MLP neurons of a small language model. Each row is named by its layer, matrix (down: output weights) and neuron, and shows model dimensions 288-383. Each number is 200 + 40 x the weight over its row's rms, rounded and kept within 0 to 999.
After each neuron's rows, "raises" lists the tokens whose logits its output raises most directly, leaving later layers aside.

L4.down2003,197,234,215,198,210,189,235,221,153,161,198,149,213,177,185,130,151,230,188,202,161,190,162,162,206,178,198,218,167,206,168,261,106,151,256,189,166,245,222,186,244,241,184,193,219,191,217,187,204,173,260,230,123,186,204,265,203,145,143,182,257,224,184,255,192,310,218,221,220,250,254,183,190,189,209,193,214,142,176,196,199,133,201,229,244,196,286,185,176,292,145,229,182,186,191,182
raises: "ing", "ed", "ely", "ings", "ities"

L4.down1993,158,160,210,198,196,264,217,282,201,274,145,243,175,189,202,203,195,199,171,235,254,202,172,196,130,127,172,180,157,250,129,234,188,266,248,171,214,188,256,266,208,214,202,230,189,210,195,185,207,223,218,160,196,216,191,176,225,93,216,184,164,239,184,151,166,207,164,217,224,221,149,190,177,180,221,173,226,140,193,183,242,266,218,129,201,206,257,189,230,238,215,181,196,199,156,163
raises: " period", " time", " era", " kind", " Year"

L4.down830,190,190,256,237,249,190,194,214,126,145,246,172,222,216,202,221,188,204,244,230,250,190,180,199,266,134,123,230,237,239,205,242,208,252,219,229,245,234,161,232,209,139,146,165,266,154,206,237,181,128,193,164,213,178,251,206,139,241,190,118,208,190,174,189,202,174,196,127,247,173,188,239,147,164,190,238,173,199,235,220,236,131,291,217,173,147,242,165,253,140,153,176,262,253,171,195
raises: " individuals", " people", " residents", " students", " lives"

L4.down2163,221,217,199,182,240,221,229,193,163,201,176,200,129,101,243,134,171,208,255,233,210,187,175,175,178,208,146,197,229,239,224,201,168,281,225,137,192,174,196,217,206,208,169,261,170,225,237,227,201,125,205,188,139,112,172,226,205,172,96,252,172,171,187,145,220,222,172,220,336,262,221,243,252,208,216,224,145,194,155,257,212,115,261,220,274,161,170,170,196,218,267,128,205,195,191,203
raises: "hes", "own", "icle", "ely", "ing"

L4.down1238,234,176,267,225,204,243,175,176,204,189,150,237,265,258,195,200,278,240,162,227,257,189,245,209,233,145,255,144,239,203,227,192,140,243,274,154,249,178,217,146,205,175,170,278,210,186,217,127,253,173,175,203,132,227,153,269,204,146,190,217,276,106,190,262,236,154,145,173,198,165,205,249,215,245,219,154,257,202,190,230,188,189,198,201,164,235,258,243,192,218,199,155,135,193,189,165
raises: " were", " are", " have", " include", "ange"

L4.down1918,214,162,103,243,255,232,218,221,162,171,201,258,239,229,201,142,243,197,295,215,180,176,196,144,227,262,218,185,253,204,221,207,219,191,147,127,117,223,176,196,239,140,224,178,201,193,233,180,223,220,193,192,220,172,188,138,308,175,298,197,237,252,220,187,169,225,245,178,182,171,225,130,221,173,179,142,182,258,177,251,213,209,243,269,187,219,200,200,240,195,202,209,162,205,301,206
raises: " failure", " injury", " problems", " loss", " inj"

L4.down1745,271,199,195,122,204,208,184,282,231,204,151,218,216,212,210,250,261,236,172,245,277,183,198,206,177,146,286,196,234,159,184,239,157,216,233,227,194,163,157,230,248,173,240,263,174,190,213,224,207,115,170,195,150,184,183,230,179,165,227,220,196,83,197,238,213,152,205,202,219,186,208,268,190,169,184,160,230,184,161,164,132,204,196,191,159,224,231,237,164,213,231,226,200,230,213,243
raises: " are", " were", " have", " include", " remain"

L4.down1531,207,213,190,169,298,185,316,232,217,221,216,204,236,223,174,262,229,180,210,204,269,167,192,193,155,194,172,214,234,305,210,172,186,167,262,149,174,266,182,239,219,175,199,199,92,133,228,168,213,194,197,167,237,282,226,270,278,173,204,191,202,209,182,271,250,210,247,193,194,190,236,213,162,207,215,181,195,241,271,185,77,98,161,166,220,196,139,162,180,109,265,113,277,153,194,205
raises: " take", " remain", " continue", " become", " try"

L4.down2102,219,242,208,194,260,170,190,183,218,199,154,209,214,241,105,156,140,194,218,184,234,223,175,209,260,181,230,193,225,226,268,146,200,215,192,172,200,143,179,168,268,171,218,202,131,83,175,117,266,182,289,173,181,209,223,176,217,156,257,186,266,204,169,217,216,182,242,200,210,156,206,195,210,240,175,163,176,210,199,256,148,187,196,195,134,201,246,238,137,84,180,196,221,176,194,206
raises: "ch", "son", "ki", "che", "com"

L4.down171,257,211,265,166,204,198,177,252,119,191,265,259,250,113,207,192,157,201,188,240,235,184,166,200,263,135,186,200,223,232,152,154,178,221,130,158,269,203,220,225,153,190,184,190,194,241,214,200,175,183,180,198,271,180,180,166,111,173,247,106,245,270,200,245,207,249,245,198,232,187,234,217,196,193,197,205,204,151,210,174,205,146,229,228,160,154,115,184,296,139,215,177,121,180,206,163
raises: "ities", " reasons", " groups", "ity", " times"

L4.down1957,256,230,141,179,209,300,209,247,201,200,160,201,247,186,213,284,251,167,174,235,138,198,169,266,161,111,175,163,190,181,207,169,229,204,211,184,210,202,197,187,227,191,240,187,207,172,186,202,242,107,196,215,193,224,187,239,191,123,219,223,256,189,224,178,240,181,196,172,161,213,149,212,161,195,91,243,179,153,212,217,189,119,199,153,215,196,175,180,200,174,156,233,177,241,197,254
raises: " are", "hip", " were", " such", " include"

L4.down299,182,235,157,235,196,197,213,144,127,235,177,133,203,303,218,234,191,177,273,155,248,222,199,235,137,241,270,122,160,206,145,182,197,198,178,240,211,225,177,186,180,196,195,227,154,216,207,256,203,210,246,161,269,97,146,176,200,218,254,244,181,190,187,290,180,172,180,250,234,237,185,301,186,215,204,162,191,253,189,233,185,293,202,246,219,193,204,174,227,192,230,199,195,180,232,213
raises: "-L", "-time", "-F", "-V", "-de"

L4.down37,201,216,251,130,148,201,270,174,220,215,212,215,199,202,221,228,217,281,196,136,166,198,219,207,116,258,144,167,176,194,177,193,225,259,202,175,228,219,167,247,208,248,219,232,137,187,248,224,192,229,237,213,194,197,133,237,187,246,122,223,196,272,190,242,187,204,245,150,173,235,214,148,191,236,251,211,172,193,203,170,197,146,131,213,219,204,252,166,166,200,243,256,206,238,198,210
raises: "wards", "ages", "age", "ning", "ward"

L4.down2281,231,196,244,198,209,227,218,218,257,133,164,148,216,191,88,166,259,218,210,188,218,182,155,221,263,142,154,263,240,223,216,163,190,206,184,206,228,153,134,251,171,167,220,165,261,193,237,272,238,182,195,214,226,195,191,345,203,190,203,184,223,154,175,213,269,274,245,165,199,213,170,158,256,179,252,210,176,201,170,276,181,234,124,181,209,162,205,147,167,190,208,156,198,154,225,211
raises: " have", " include", " be", " take", " provide"